MLP neurons of a small language model. Each row is named by its layer, matrix (gate and up: input weights) and neuron, and shows model dimensions 272-335. Each number is 128 + 32 x the weight over its row's rms, rounded and kept within 0 to 255. A neuron's up and down rows have the sign that makes its largest values positive.
After each neuron's rows, "fires on" lists the tokens most often at its 100 highest values on Wikipedia text that the model never trained on.

L11.gate673 [165 122 167 208 126 133  85 184 170 133 175 144  99 100 128 101  94 121 164 104 157  90 116 116 107 173 152 186 111 135 100 118 107  51  70 111  82 152 142 161 131 111 135 116  81  79 139 124 121 187 153  61  91 180 124 114 150  90 133  11 134 122 132 125]
L11.up673 [156 103 158 112 113 105 148 115 176  75 192 146 146 162 113 105 142  93 154 137 163 125 180 167 196 148 146 116 179 114 157 133 125 110  92  99 190 139 164  84 119  51 163  75 112 135 110  95 101 180 155 147 162 124 100 125 133 104 144 142 133  66 108 130]
fires on: " of", ":", "(", "-", " (", " from"

L11.gate1179 [118 108 205 144  99  94 171 164 131 108  87 127 135  84 102 145  57 191  91 149  74 171 126 150 113 153  99 129 136 134 131 131 162 102  76 168 137  81 155  99 146 133 148 169 109  78  85 102 128 101 186 137 112 156 157 225 134  68 116 117  97 201 117  92]
L11.up1179 [162 153 145 203 119 192 140  93 131 181  81  94 151 147 120 189  84 115 139 109 133 151 145 143 163  72 165 111 110 139 135 133 143 118 115  68 122  73 139 115 189 138 174 188 153 102 118  53 122 179 120 130 150 128 116 148 190 156  99 123 139  98 135 138]
fires on: ".", " (", "on", " \"", "k", "://"

L11.gate246 [127 138 169 109 111 118 125  85 144 149 114 113 124 152 162  81  72 134 125 111 130 135  76 112 104 102 148 143 137 122 116 132 121 177 154 167 140 127 162 138 167  96 153 159 176 136 142 141 106 106 203 104  95 185 145 196  74 131  91 136  78 166 152 167]
L11.up246 [162 177 135  76 119 118 142 128 105 112 186  91 185 155 125  61 153 151 172 149 155 161 151 128 125 167 155 147 130  98 103 123 173 162 161 164 144 142 130 124 128 146  98 104 118 160 194 159 124 157  95 131 129 152 122 165 140  96  95 155  34 140  51 142]
fires on: " (", "–", " and", "1", "5", "4"

L11.gate1402 [154 142 120 114 166 165 106 112 107  92 119 115 186 128 116 130 179 153 134 159 105  94 127 166 121 113 130 162 138  94  91 141 150 144 145  75 129 113 170 104  81 182 165 159 145 129  98 108 118 126 171 157 134 122 131  96 154  81 143 109  71 130 102 138]
L11.up1402 [156 179 142  62 201 186 138 162 131 108 120 142 130 141  87 138 169 138 158 126 111 120 187 182  94 111 129 136 153 145  79 135 173  92 121  90 163 149 125 141  97 149  99 190 166 118 133 164 200 136 152 137 200 110 152 119 169 123 155 120  54 124  95  75]
fires on: ",", ").", ")", ".", "!", ".”"

L11.gate1239 [134 136  45 136 164 138  59 142 119 154 137 171 171 197  87 123 168 157  83 130 158 174 104 152 171 166 167 110 133 154 129 125 149  96  77  81 150  99  73 110 157 129 179 105 158 158  83 169 134 115 112 168 200 151 187 155 146 119 131 112  52 185 139 155]
L11.up1239 [116 107 144 145  87 127 145 149 178 146 148 150 104 111 137  68 154 148 133 125 101 139 209 128  72 107  81 116 112 124 131 171  87 136 166 117 120 117 160  79 133 150  95 121 104 102  80 162 157 128 123 146 176 150 149  99  78  75 162 145  97  82  96 144]
fires on: ",", "),", " the", " |"

L11.gate580 [129 128 142 149 125  70 108  83 115 161 109 160 111 125  63  64 153 100 143  96 220 152 140 152  76 130  94 176 144 127 133 144 118 163 121 185  96 156 112 130 164 131 130 108 165  84 127 115  72  96 163 144 122 120 156 114  82 137 167 131 155  90 136 213]
L11.up580 [ 72 163 121 135 167 120 103  72  98 111  88  47 120  97 130  54 134 137 176  62 179 120 110 135 113 103 130 134 137 124 146 172  98 165 113  90 110 131 128 154 131 140  67 113 158 135 164  96 126  69 176 100 111  65 119  94 145 124 128 147 133  79 201 129]
fires on: " ", ".", "arch", " Arm", ":"

L11.gate2456 [143  89 115 121 156 172 123 119  88 122 113  66 132  81 172 140 105 103 116  89  99 170 152 165 168 127 141 100 118 110 169 133 143 160 143 184 129 149 173 158 157 193 132 172  65  99 161 130 131 164 122 128 106 115 127  86 190 106 122 108 117 190 126  82]
L11.up2456 [177 142 127 129 155  79 128  57 126 156 106 174 138 100 142 158 108 136 201 151 117 120  49 123  84 175  93 164 122 134 139 191 154 103 117 177 121  89 117 100 141 175 137 112 148 115 124  79 131 122 139 148 119  90  98 107 172 112 116  77 142  96 154 108]
fires on: " by", " at", " By", "p", "By", " K"

L11.gate490 [129 136 153 157 103 128 175 131 126 120 100 154 111 165 128 141 121 130 151  79 140 146 167  83 130  87 154 128 122 139 136 109 134 167 174 121 194 125 146  88 149 121 160 124 101  94 105 163 170  91  85 132 118 104  96 118 102 142  66 126 114  91  98 153]
L11.up490 [121  92 100 125  76 136 201 205 139 138 108 143 174 135 101 143 177  93 112  99  88 144 106 126 144 119 107  85 203 128 141 101  55 122 139 109 151 106 165 138  85 182 219 109  76 120  83  98  83 107  87 176  81 115  95 150 191  38  90 133 103 136 120 139]
fires on: ":", ",", " pre", "e", "."

L11.gate1877 [178 121 113 109 131  79 201 115 155  46 132 138 108 126 149 111 149 103  88 114 172 155 116  70  77 157 127  80 124  93 163 179 111 121  97 110 147 125 137 124 166 136 120 132 167 151 134 157 103 132 116 169  86 198 185 148 175 106 148 119  86 187  94 143]
L11.up1877 [ 63 128 129 128 169 116 107 130 129 100 139  62 153 165 143 123  58  89  87 116 189  81  63 119  85 115 100 109 166 123  46 139 158 108 163 152 143  99 153 162 159 102 110 108  83 104 160 103 144  91 141 160 147 148 100 182 120 135 150 153  52 110  97 140]
fires on: ":", " of", ";", " /", " from"

L11.gate2084 [138 134 156 148 133  84 110 158 134  82 174 150 144 107 114 151 131 182  97  79 204 132 106 149 117 104 150 134 145 161  90 114 149 130 140  92 145 132 103 161 132 123  80 190 185  96 160  86 132 129 144 134 116 141 142  93 118 150 150 163 137  41  88 121]
L11.up2084 [161 158 122 139 181 150  67 173  74 130 101 138 124  95 165 136  77 104 104 172  78  91 114 158 104 134 175 133 134 117 126 125 112 159 124 132 140 134  92 183 120  67 105 159  54 148 123  32 165 118 137  99  87 126  93 114 146 173 111 173  83 103 124 167]
fires on: " of", " for", "0", " in", "10", " million"

L11.gate1508 [163 107 136 155 159 143 142 144 104 127 125 138  85 143 111 122  71  83 116 112  79 161 143 177  83 202 197 111 117  87 144 166 153 157  81 153  88  76 141 128  89 121 156 101 112 140 164  96 163 170 160 167  99 163 131  88 102  97 168 150 151 112 132 138]
L11.up1508 [170 140 130 109 140 130  83 154 186  89 157 112 146 109 108 150 128  77 147 132  79 154  76 121 118 105 136 171 117 145 193 125 148 120 113 176 126  56 136  98 137  86 149 153 135  97  85 119 123 131 147 111 127 183 151 101 108 166 107 149 116 124  96 103]
fires on: ",", ":", " ", " were"

L11.gate515 [154 125 122 149 177  91 122 162 113 129 132 134  89 134 104 216  93 103  68 133 177  48 113 134 140 128 166 152 123  88 113 158 137 116 110  97 109 145 122  89 135 162 108  81 139 174  94  97 146 107 192  76 155 121 107  86 168  71 157 139 149 169 137 114]
L11.up515 [151 166 163 171 195 126 190  98 133  90  83 188 106 140 144 150 194 170 123 133 167 113 112 126 118 107 146 148  83 158 107 131 113 106 150  97 137 138 156 155 107 123 108 159 128 162 153 186 158 116  77  76 134 152 102 100 155 104 120 136 152 107 128 151]
fires on: " United", "19", " ", " |"

L11.gate1048 [130 162 166 150 161 139 181 153 142 187 101 148 139 129  77 109 155 131  76 157  92  94  60 165  34  88  74 183 159 125 146  86 117 174 103 136 156 139 105 157 172 172 152 154  89  67 113  95  95 119 145 155 110 159  80 147 117  78 107 112 128 191  94 167]
L11.up1048 [113 136 160 154 147 126 137 149  88 107 160 109  94 148 130 136 148 125 148 105 163 166 152 154 129  54  83  94 155 160 106 118 162 173  89 147 129  95 112 120 101 147 132 158 160  85 116 136 170 125 129 173 160  89 150 171 126 113 152 123 169 153 138 135]
fires on: ",", " (", "el"

L11.gate1489 [ 66 104 138 170 164 112 144 124 146  83 128 153 101  94 113 154  93  72 143 108 122 140 157 111  96  66 110 102 118 141  63 115 106 122 142  62 115 137 129 157  90  76 121 115 127 126 155 125 101 145 126  96  95 183 108 155  84 114  54  99  80  91 123 111]
L11.up1489 [102 124 147 157 150 149 126 187 127 146 135 115  79 149 128 143 117 110 140  75 122 158 129 104 132  76 128 147 112 148 127 177 139 174 167 189  99 128  57 103 109 188 116  95 144 165 177 174  90  81 103 102 108 103 101 157 127 105  71 152 121 102 147 165]
fires on: " and", ",", " as", " by", " include", "00"

L11.gate254 [168 157 118 189 148 155 127 143 161 148  71  71  51 184 116 135 175 101  63 123 172 123  77 106 111  74 131 125 162  94 123 156 136  97 117 134 138 116 124 140 137 131 145  98  81 127 107 140 153 174 156 123 145 145 106 108 194 103 149 127  92 143 192 134]
L11.up254 [ 66  91  89 120 144 123 124 111 122 134 103 159 112 147 138 160 149 173  90 144  54 142 192  94  92 101 117  93 120 119 156 144  64  85 122 118 146 144 104 166 176 125 156 156 160 115 127  99 154 121  98  86 126 188 183 175 122 182 107 101  95 196 134 136]
fires on: " in", " |", " from", " is", ";", " has"

L11.gate1227 [148 135 146 130 148 120  96 134  82 144 107 158  96 107  88  89 142 238 119 128 133 179 149 123  69  80 162  98  81  92 135 145 124 143 103 143  94 112 140 123 132  84 127  65 144  98 137 159 160 174  71  69 124 111 155 148  89  56 127 128 169 131 186  42]
L11.up1227 [148 145 106 135 161  77 119 105  87  94 153  71 162 142  62 105 137 129  84 176 105 198  82  91 113  94 135 107 107  87 152 132 125  93 157 146 127 166 125 127 140 122 116 162 136 124 102 135 139 176 129 124 176 131 114 130 137 112 131 142 100  94 136 117]
fires on: " Con", ".", " con", " Don"

L11.gate1342 [ 99 120 121 110 144  99 195 113 152 186  98 134  93 118 123 104 149 144 120 112 113  77 159 109 135 150 124  97  88 102 100  87 139 142  74 127 102 159 130 150 116 133 113 139 137 125 136 160  68 124 171  89 167 127 134 117  84 118  82  84 139 169 137 142]
L11.up1342 [100 114 115 110  99 147 127  91 129  74  88 133 155 130 171 143  95 135  76 118 121 122 177 113 154 127  85 114 130 132  64 124 166 137 115 109 182 185 160  99 102 156 109 146 143 135 155 101 153  98 125 133 107 147 170  88 134 149 141 154 142 136 131 144]
fires on: " ", "-", "il", " known", "ul", ":"

L11.gate1147 [133  96  82 109 125  61 145 181 165 161 138 150 184  84 185 117 118 114  97 127 129 113  97 107 135 137 147 160 123  95 170 149 148 125 105 128 145 164 114 177 106  97 164 214  94 152 151 186 116 131 138 164 101 156 101  77 139 157 118 172  76 183 141 106]
L11.up1147 [103  95 104 171 143 166 146 142 147 184 103 114 124 164 123 121 114 129 142  73 100 171 202 126 144  97 116 195 118 163 108 130 138 114 122 124 148 168 127 131 131 127 123 190  94 121 200 200 128  80 141 173 149 138  72 121 107 101  91 119 132  83 140 129]
fires on: " sk", " Sk", " Gr", "qu", "gr", " Aqu"

L11.gate2043 [113 104 132 123 143 114 116  89 106 164 124 152 111 170 101 142 141 110  66 169 139 100  46  62  64 118 130 136 100  99  88 171 124 164 122  96  90  68 161 125 156 124 160 185 113  80 100 217 162 169 156 137 125  99 144 123  98  60 121 126  71 116 113 122]
L11.up2043 [123 114 137  80 180 110  92 105 159  98 124 175 134 140 144 136 155 107 146 154 124 126 129  94  74 105 113 192 141 155  99 138 142 191  86 217  96  98 115 142 114 144  99 117  43 141 133 105 134 156 110 126  74 137 132  93  78 139 134 129 109 175 132 107]
fires on: " of", ",", " in", ":", " elections"

L11.gate461 [105 140  72 121 141 107 155  92 101 114 131 132 141  33 116 156 156  81 154  94  66 124 118 111 123 116 106 182 164 127 110 138 100  75 153 145 141 193  70 197 152 143  43 165 136 164 161 122 124 101 132 130 196  50 139  86 142 187 122 114 132 101 153 122]
L11.up461 [117 176 132 145 128 135 129 102 106 140 169 128 137 171 143 100 169 130 166 107 105 173 170 197  84 127 175 150 127 131  92 104  51 148 124  87 142  66 142  97 134 138  90  80  77 122 126 107 118 156  93  80 185  89 154  77  99 115 108 146 104 154  90  93]
fires on: " to", " –", ",", " -", " =", ";"

L11.gate2164 [121  72 151 130 110 102 169 152  90  83 163 113 140 104 183 164 130 107 113 150 141 150 179 176 136 127 101 104 141  83 118 219 117 116 151 133 152 140 132 183 125 145 111  85 130 136 109 167  79 138 112 119 126 114  90 124 121 121 129  99 112 142 143 162]
L11.up2164 [117  51 140 165  83 121 122 167 175  93 122 164 194 160 115 120  88  98 132 115 151 124 136 170 109  82 145  86 107  94 126 134 140 145 150 125 137 122  92 148 117 156 116 109 138 135 152 174 123  96 127 108 170 112  91 108  85 137  95 101  70 113 135  87]
fires on: " and", " be", " in", " was", " of", " being"

L11.gate2155 [145 165  85 150 147 171 137 127  92 132 145 141 122 138  92 109 144 115  71 142 148 117 135 157  94 127 166  92 116 161 167 111 185 102 144  98  97 154 140 111 148 150  56  87  92 131 151 138 145 129  80  95  61  80 116 146  53 123  80 137 130 148  79 142]
L11.up2155 [182 144  77 126  60 158 132 146 116 125 159 106 154 108  97 112 167  51 106 105 144 181 126 155 131 115 154  93 171 117 118 156 158 116  73 154 121 127 111 104  84  98 112 115 119 136 120 140 170 141 101 174 105  99 136 153 172 111 132 171 132 174 124 155]
fires on: " such", " other"

L11.gate1118 [137 128 142  95 149  87 131 129  63 175 150 113 130 118  96  80  51 171 114 133 194 107  97 111 112 140 118  91 145  74 137 145  56 169 160 144 114 116  98 214 101 168 105 140 168 183 106  66 101 166  41  86 210 160 145 113 120 159 149 116 107 112 115 170]
L11.up1118 [151 126 129 108 153 118 113 164 102 105 164 130  97  93  90  62 151 173  55 164 129  96  78 138 114 150  96 159 162 123 117 132 135 203 134  77 123  86 132 133 106 135  75 166 130 175 122 133 137 199  90  90 156 148 127 158 120 171 166 149 124 150 112 201]
fires on: " |", " team", " (", " in", "'s", " for"

L11.gate362 [103 152 193 122  96  93 157 145 124 119 100 156 105 134 114  92 113 151  82  95 114 127 156  86 114 122 142  69 118  99 138 191 126 115 157 120  96 118 126 207 116 147  78 131 133 104  82 133 131 130  97 135 144 117 103 145 159 123  46 178 134 189 170 107]
L11.up362 [ 75 163 128 147 108 148  65 115 136 136 168 108  54 144 149 204 121 101 149 104 118 208 108 131 119 131 141 152 134 112 205  92  86 151 156 157 147 153 112 173 146 142 149 118 108 179 110 159 109  93 115 156 134 143 137 109 157  91 105 103 101  75  88 156]
fires on: " ", ".", "h", " with"

L11.gate2190 [113 143 125 134 137 104 100 125 130 154 103 129  89  96 130 132 103 174 131 133  50 148 125 152 115 129  99 103  77 151 148 146 141 135 153  37  85 101 112 137  79 163  75 133 113 139 145 113 130  91 147 142 120 142 139 168 134  87  68 151 141 184 106 110]
L11.up2190 [200 111  78 123 155  77 136 136 123 163 164  79 102 154  87 152 174 164 158 112 129 143 156 185 144 180 153 143 157 104 164 123 145 154 141  67 141 108 169 129  95 191 137 153  95 155  98 134  92  92 157 118 128 159  90 110  87 135 121  96 120 114 174 108]
fires on: ".", "20", " ", "00", "le", "°"

L11.gate427 [111 133 184 192 152 106 147  96 125 145 119 103 123 123 126  93 142 108 105 131 121 160 138 111 119 153 165 166 105 131 146 174 169 151 127  45 115 206 139 121 120  75  78 134 112 175 112 150 126 122 169 204 122 108 124 169 149 144 160  97 140 152 139 146]
L11.up427 [130 125 113 117  82 160  81  93 175 175  54 107 131  80 164 180 131  87 119  86 167 208 147 119 125 161 124 138 104 105 132 125 110 141 143  81 120 159  82 123 119 168 190  85  38 162 113 123 138 107 124  82  80  80 121  91 141 141 168 110 105 140 177  78]
fires on: " ", " a", "z", " in"

L11.gate1321 [147 152 137 154 126 152 165 159 124 129 110 161 136 110 144 178 145 100 141 123 139 160 127 184 108 111 118 115 124  74 165 151 123 166 119 176 243 150  90 139 130 166 139 124  66 122 151 129 170 110 121 112 126  84 134  87  79 155 135 137 173 106 135 172]
L11.up1321 [118 130 199 145 219  73 138 125 117 153 103 153 134 136 136  69 127 131 189  88 144 140 148  89 128 142 167 122 125 150 164 186 170 151 135 108 156 155 158 107 164 133 199 140 149 161  92 158 134 127 148  83 155 149 145 131 104 146 178 158 168 143 116 210]
fires on: " ", ",", " of", ":"

L11.gate2173 [163 122 146 136 120 129  81  82  82 142  92 154 177 121 111 191 157  99 119 101  90 136  96 161 130  97  88  84 127 170 161  66 150 126 141 108 120 139 131 117 100 113 152 130 144  82 124 116 129 120 173 192 101 115 145 149 129 163 119  68 106 125 131 141]
L11.up2173 [159 153 140 101 181 142 140 106 123 149 139 145 110  91 146 108 129 104 122 125 100 142 125 134 132 132  94  58 157 179 134 100 131 144 194 126 140 173 115 178  70 139 156 133 118 171 154  88 194 148 194  99 183 129 125 175 204 138 112 120  74 163 195 120]
fires on: ".", " and"

L11.gate2039 [126 124 107 141 127  72 168 112 113 111 112 175 102 131  97 135  66 147 166 212  74 190 132  82 150 133 124 134 158 103 145 118 101 157 122 111 125 122 128 114 116 113 160 175 126  80  68 122 148 126 106 129 121  98 159 103 141 127 156 132 141 119 178 121]
L11.up2039 [138 151 138  90 131 111 119  88 103 151 129 204 158 167 179 120 200 194 119 132 131 181 114 123 121 127 178 109 111 113  88 170 147 120 161  68 129  92 141  90  87 118 127 120 131 136 181 127  68 179  95 112 121 198 154 123 117 136 103 182 132 143 115 146]
fires on: " (", " –", "-", "—", " -", "\n"

L11.gate1586 [190 146  86 175 125 124  77 158 135 154 165  76 181 110 140  99  81 108 114 137 111 128 141 135 160 160 141 108 181  69 142 148 121 136  95  43 151 155 183 145  89 151  91 151 118 112 120 158 158 146 119 107 148 142 139 149 157 135 144  86 133 118 130  61]
L11.up1586 [135 178 106 127  90 140 111 141  85  80 169 117 173 103 106 153 141 142 147  78 106 166 123 136 146 215 147 113 172 146  51  89  81 124 182 166 171 122 113 112  89  89 160  68  93 126 144 158 165 170 103 147 135 160 108 155 137 153 112 152 117 113 118  95]
fires on: ":", " were", " (", " of", " are", "|"

L11.gate2304 [125 143 166  61 218 105 131 100  90 196 110 174 162 127 157 100 129 118 144 125  95 142 116 135 106 136 144 119 156 146 108 154 120 175 111  72 160 148 178 135 187  91 175 129  98 114 175 106 169 147 163 126 113 142 118 168 184 196 107  92  82 124  98 121]
L11.up2304 [143 158 153  87 179 136 182 111  92 116 144 183 116  71  98 168 164 132 138 113 148 139 155 158  79 140 124 152 114 163  73 171 120 121 115 156 141 139 124 133 135  90 163 108 122 118 104  84 142 200 121 121 201 140 123 117 204 160 153 122  63 134 129 169]
fires on: ".", ".\n\n", " until", " before"

L11.gate509 [133 116 131 125 138 199 173 133  98 129 109 193  95 120 151 116 186 146 155 165 181 113 126 131  92  94 159 146 160  95 150 115 160 163 102 102 136 145 115 179 134 130 121 109  84 161 110 117 195 121 129 113 119 154 167  65 146 122 111 139 162 104 147 190]
L11.up509 [119 138 132  80 166 226 104 127 181 173 104 109 135 135 112 171 131 127 134  57 145 146 159 142  63 162  81 174 111 129 162 121 142 178  68  96 125  92 150 157 106 113 114 111  98 161  47 122 135 164 135  88 182 137 115 133 144 136 143 143 164 127 136  94]
fires on: " in", " |", ",", ":"

L11.gate1183 [ 99 157  72 110  86 106 128 154 156  82 110  61 156 147 125 137 123 109 128 157 132 121  71  75 156 119 136 144 134 107 147 114 130  93 108 126 150 153  76 124 144 142 121 116 122 199 181 113 116 127  99 120 117 119 159 174  91 112 144 154 115  98 148 169]
L11.up1183 [ 67 168 176 166 113 156 116 125 116  61 127 112 170  86 138 155 145  72 124 115 186 148 140 175 147 102 156 144 126 104 169 125  93 174  95 113 153 125 104 127 142 103 188 133 159 149 120 155  99  94  99 146 158 112 125 117 114 126  69  63 144 127 156 119]
fires on: " |", " of", " de", " by", " in", " with"

L11.gate1304 [143 141  74 118 161 198  97 169 112 157 165 148 130 145 120 112 137 131 132 115 111 112 157 105 118 138 189  91 152 115 125 183 173 120 118 131 126 113 156 196 134 123 156 144 108  85  87 126 112  67  92 154 174 138 193  96 143 173  91 110 116 180 137  95]
L11.up1304 [117 105 128 206  78 129  58  88 169 121 130 168 108 135 173 138 115 127 126 116 123 104 128 140 134  88 150 141 137 154 153 121 111  94 174 194 116  80 118 140 130  77 107 137  79  97 123  73 111 177  76  66 168 137 100  98 104 182  48 158 137  77  78 117]
fires on: " and", " |", " as", " in"

L11.gate633 [114 146  81 149 182 126 146  75 160  98 162  95 105  86 101 183 158 116 131 174 127 103  90 144 152 102 110 166 122 118 138  72 163 104 156  30  75 142 106 136 114 104  90  24 129 128 120 132 103 143 167 147 150 180 100 128 180 159 156 184  86 103 124 114]
L11.up633 [112  98  79 101 112  85 103 143  94 154 160  92 120 103 175  92  81 117  62  64 145  80 134  95 144 179 121 183  87  99 152 112 105 126 111  82 144 112 128 156 135  90  76 145 136 153 123 115 180 113  85 136 115  57  81 166 114 152 152 129 120 220 148 109]
fires on: " a", " |", " the"

L11.gate1028 [104 112 104 152 184  86 159 129 136 143 125 149 155  73 113 138 112 145  95  88 105 139  79 134 132 140 143 149 114 135 171 130  81  68 138 109 130 123  53 169 125 175 108 102 129 148 129 185  91  87 157 182 200 162 179  94 105 134  95 139 122 174 110 124]
L11.up1028 [176 156  73 117 203 114 124 131 172  66 124 109 112 140 170 111 142 145  72 116  92 116 117 132 118 156 168 128 159 138  99 122  69 120 127 124  97  98 138 150  97  84 121 108 147 173 134  87 101 171 117 106 117 164 120  78 106 104  94 143 143 180 120 137]
fires on: " United", " University", " State"

L11.gate441 [ 93  80 127 173 157 127  80 150 128 114 132 115  97 126 117  91 149 184 120  62 169 100 125 130 124 169 131 150 106 104 121 165 101 131 122 111 131  74 126 145 125 123 156 124 163 143 167 103  87 109 131 130 101 121 111 137 148 155 159  98 169 174 125 162]
L11.up441 [117 137 142  71 114 135 152 158 121  61  96 115  67 139 161 136  43 114 150 106 162 120 149 125 117  98 118 101 113  90  56 101 157 140 104 105 119 144 180  95 170 145 132 124 144 159 127 142 178 155  96 118 115 139 163 141 149 169 147 102 121 165  98 153]
fires on: " a", " of", " to", ":", " Cape", "-"

L11.gate1992 [173 144 132  54 162 115 124 129 120 128 182  98 177 155 159 174  87 168 138 103 115 160 112  72  88 126 132 131 131 131 167  97 117 133 117 100 187 109 128 180 116 165  86 159 131 122  95 102 131 189 162 147 195 121  69 162 161 155 133 156 148 177  79 162]
L11.up1992 [145 155 132  99 120 116 126 154 175 127 128 135 135 141 187 192 175 102 203 107  84  89 119  86 161 147 120 157 160  87 108 119 109 126 147 197 163 151 116 146 115 152 104 143  92  92  98  87 161 142 153 129 123 153 119 164 139 133 130 156  90 109 184 182]
fires on: " to", "le", "é", " of"

L11.gate1569 [143 117 128 144 154 136 154 175 153 165  88 119 125 108 149 130 123 121 196 152  96 145 111  97 112 117 125 111 136 124 122 132 208 105 120 102 154 123 132 200 147 108 129  97 117 130 149 158 162 191 111  94 134 148 120 145 134 163 160 109 128  97 141 139]
L11.up1569 [148 111 171 103  84 179 115 114 113 124 159  97 118  95 128 147 150 143 105 122 126 175  80  46  82 131 144 235 166  74  86 136 115  76  66 173 190 136 134  94 141 154 111 105 153 166 206  87 131 113  79 121 137 109 111 185 148  86 114 136  67 109 139 167]
fires on: ",", " and", " (", " called", " that"

L11.gate1243 [110  96  85 106 139 135  90 109  83 118  88 150 135 133 138  84  95 166 146 122 162 171 108 137 143  68 128 179 108 150 126 205 122  81 129 186  42 122 171 134  67 118 104 106 118  92 172 137 107 163 155 111 141  99 151 125 125 109  58 132 113 117 132 190]
L11.up1243 [119 159 110 126  80 185 147  98 190 153 149 142 122 178 107 103 154 164 119 147  84 188 122 197 102 101 140 110 188 131 206 171 201 148 150 178 152 120 157 133 115  66 162  75 118 141 126 140 118 103 149 139 102 126 149  91  88 162 158 110 101 123 112 174]
fires on: " most", " on", " out", " more", ".", " less"

L11.gate662 [163  94 109  99 115  90  83 150 128 146 133 124 169 153  93 133  71 101  83  60 120 137 169 155 122 171 112  74  87 135 173  98  82 171 124 107 147 107  61 149  97  74 180 128 130  98 111 162 182 170 125 126 148 124 121 157 144 142 118 170 164 138 165 138]
L11.up662 [111  96 102 128 116 132  85 118 124 110 149  86 142  85 178 152 140  78 116  89 158 165 161 143 121 166 126 160 148 130 113 131 123 105 133  60 133  33 142 172 138 146 139 130 105 116 136 120 141 150 152 132 118 177 121 121 108 164 100 109  90 123 133 116]
fires on: " by", " of", " to", " after", "19", " through"

L11.gate511 [125 144 132  96 110 104 117 138  94 195 116 149  58  99 197 115 137 122 104 152 112 118 136  78 104 139 169 127 160 208 113 114  86 171 178 152 162 131 130 160 110 149 106 132 166 109 125 118 183  94  77 136  80 141 176 165 183 106  82 125 146  81 139 140]
L11.up511 [187 163 137 149 159 128 179 165 154 105 147 151  79 136 106 185 146  94  29 133 153 157 102 154 127 109 136  73 175 134 104 123 133 150 120 143  80 135 136 118 169 153 170 126 104 190 212 101  96 133 175  92 123  97 113  34 180 162  80 112 121 174 119 117]
fires on: ".", ","

L11.gate1924 [136 136  91 101 110  42 124 113 136 171  81 136 123  90  69 162 103 112 137 106  68 119  87  86 137  88 141 128 139 114 135 104 188 120 170 141 130 160 149 151 125  90 138 106 154 148 145  94 170 186 101 173 171 156 101 134 180 165 149 121 110 117 142 138]
L11.up1924 [158  99  95 183 197 103 162  90 121 159 117  70 112  98 144 119 125 162 170 161  82 158 131 121 129 108 146  81 120  88 142 154 123 123 146 102  95 149 204 143 142 104  82  56 122 174 133  90 122 164  77 107 114 176 112 144 193 168  91  70 171 156 158 129]
fires on: ".", " a", " only", " |\n", "ly"

L11.gate220 [153 140 111 107 129 158 137 148 116 126 103 118 138 123 144 153 107 118 108  92 142 119 124 113 130 143 187  74  67 153 140 150 167  93 138 171 147 178 155 159 129 150 102  93 125 126 149 124 108 188 108 217 183 151 144 137 128 180 117  98 110 175 116 126]
L11.up220 [161  77 176 154 105 130 120 168 142  67 112 167 118  86 154 158 146 149 128  85  99 159 142 148 141 139  76 123 110 131 127 136  78 135 209 117  96  75 152 141 134 111 127 116 103 167 114 173 129 111 113 115 146 223  86 111 154 143 166  92  92 139 161  68]
fires on: ",", " and"

L11.gate374 [ 72  99 159  96 142 172 144 112 130 119 121  97 141 129 109 138 135 134  91 151  85  79  66 117 105 109 121 133 139 133 165 136 108 159 168 112 169  81 169 144 159 133 146  94 151  98 173 122 179  73 106 101 167 129 146 202 152  76 151 121 173 154 135 157]
L11.up374 [143  86 139 126  98 128  94 129 139  99 175 129  70 124 106 121 157 148 100 101 125 105 128 142 109 124  74 143 127 159 148 134 133  98 140 119 165 114 111 143 100 119 135  76 128 116 138 122 150 118 119  90 123 110 127 177 181  93 161 111  85 129 144 173]
fires on: " the", " a", ",", " only", ";"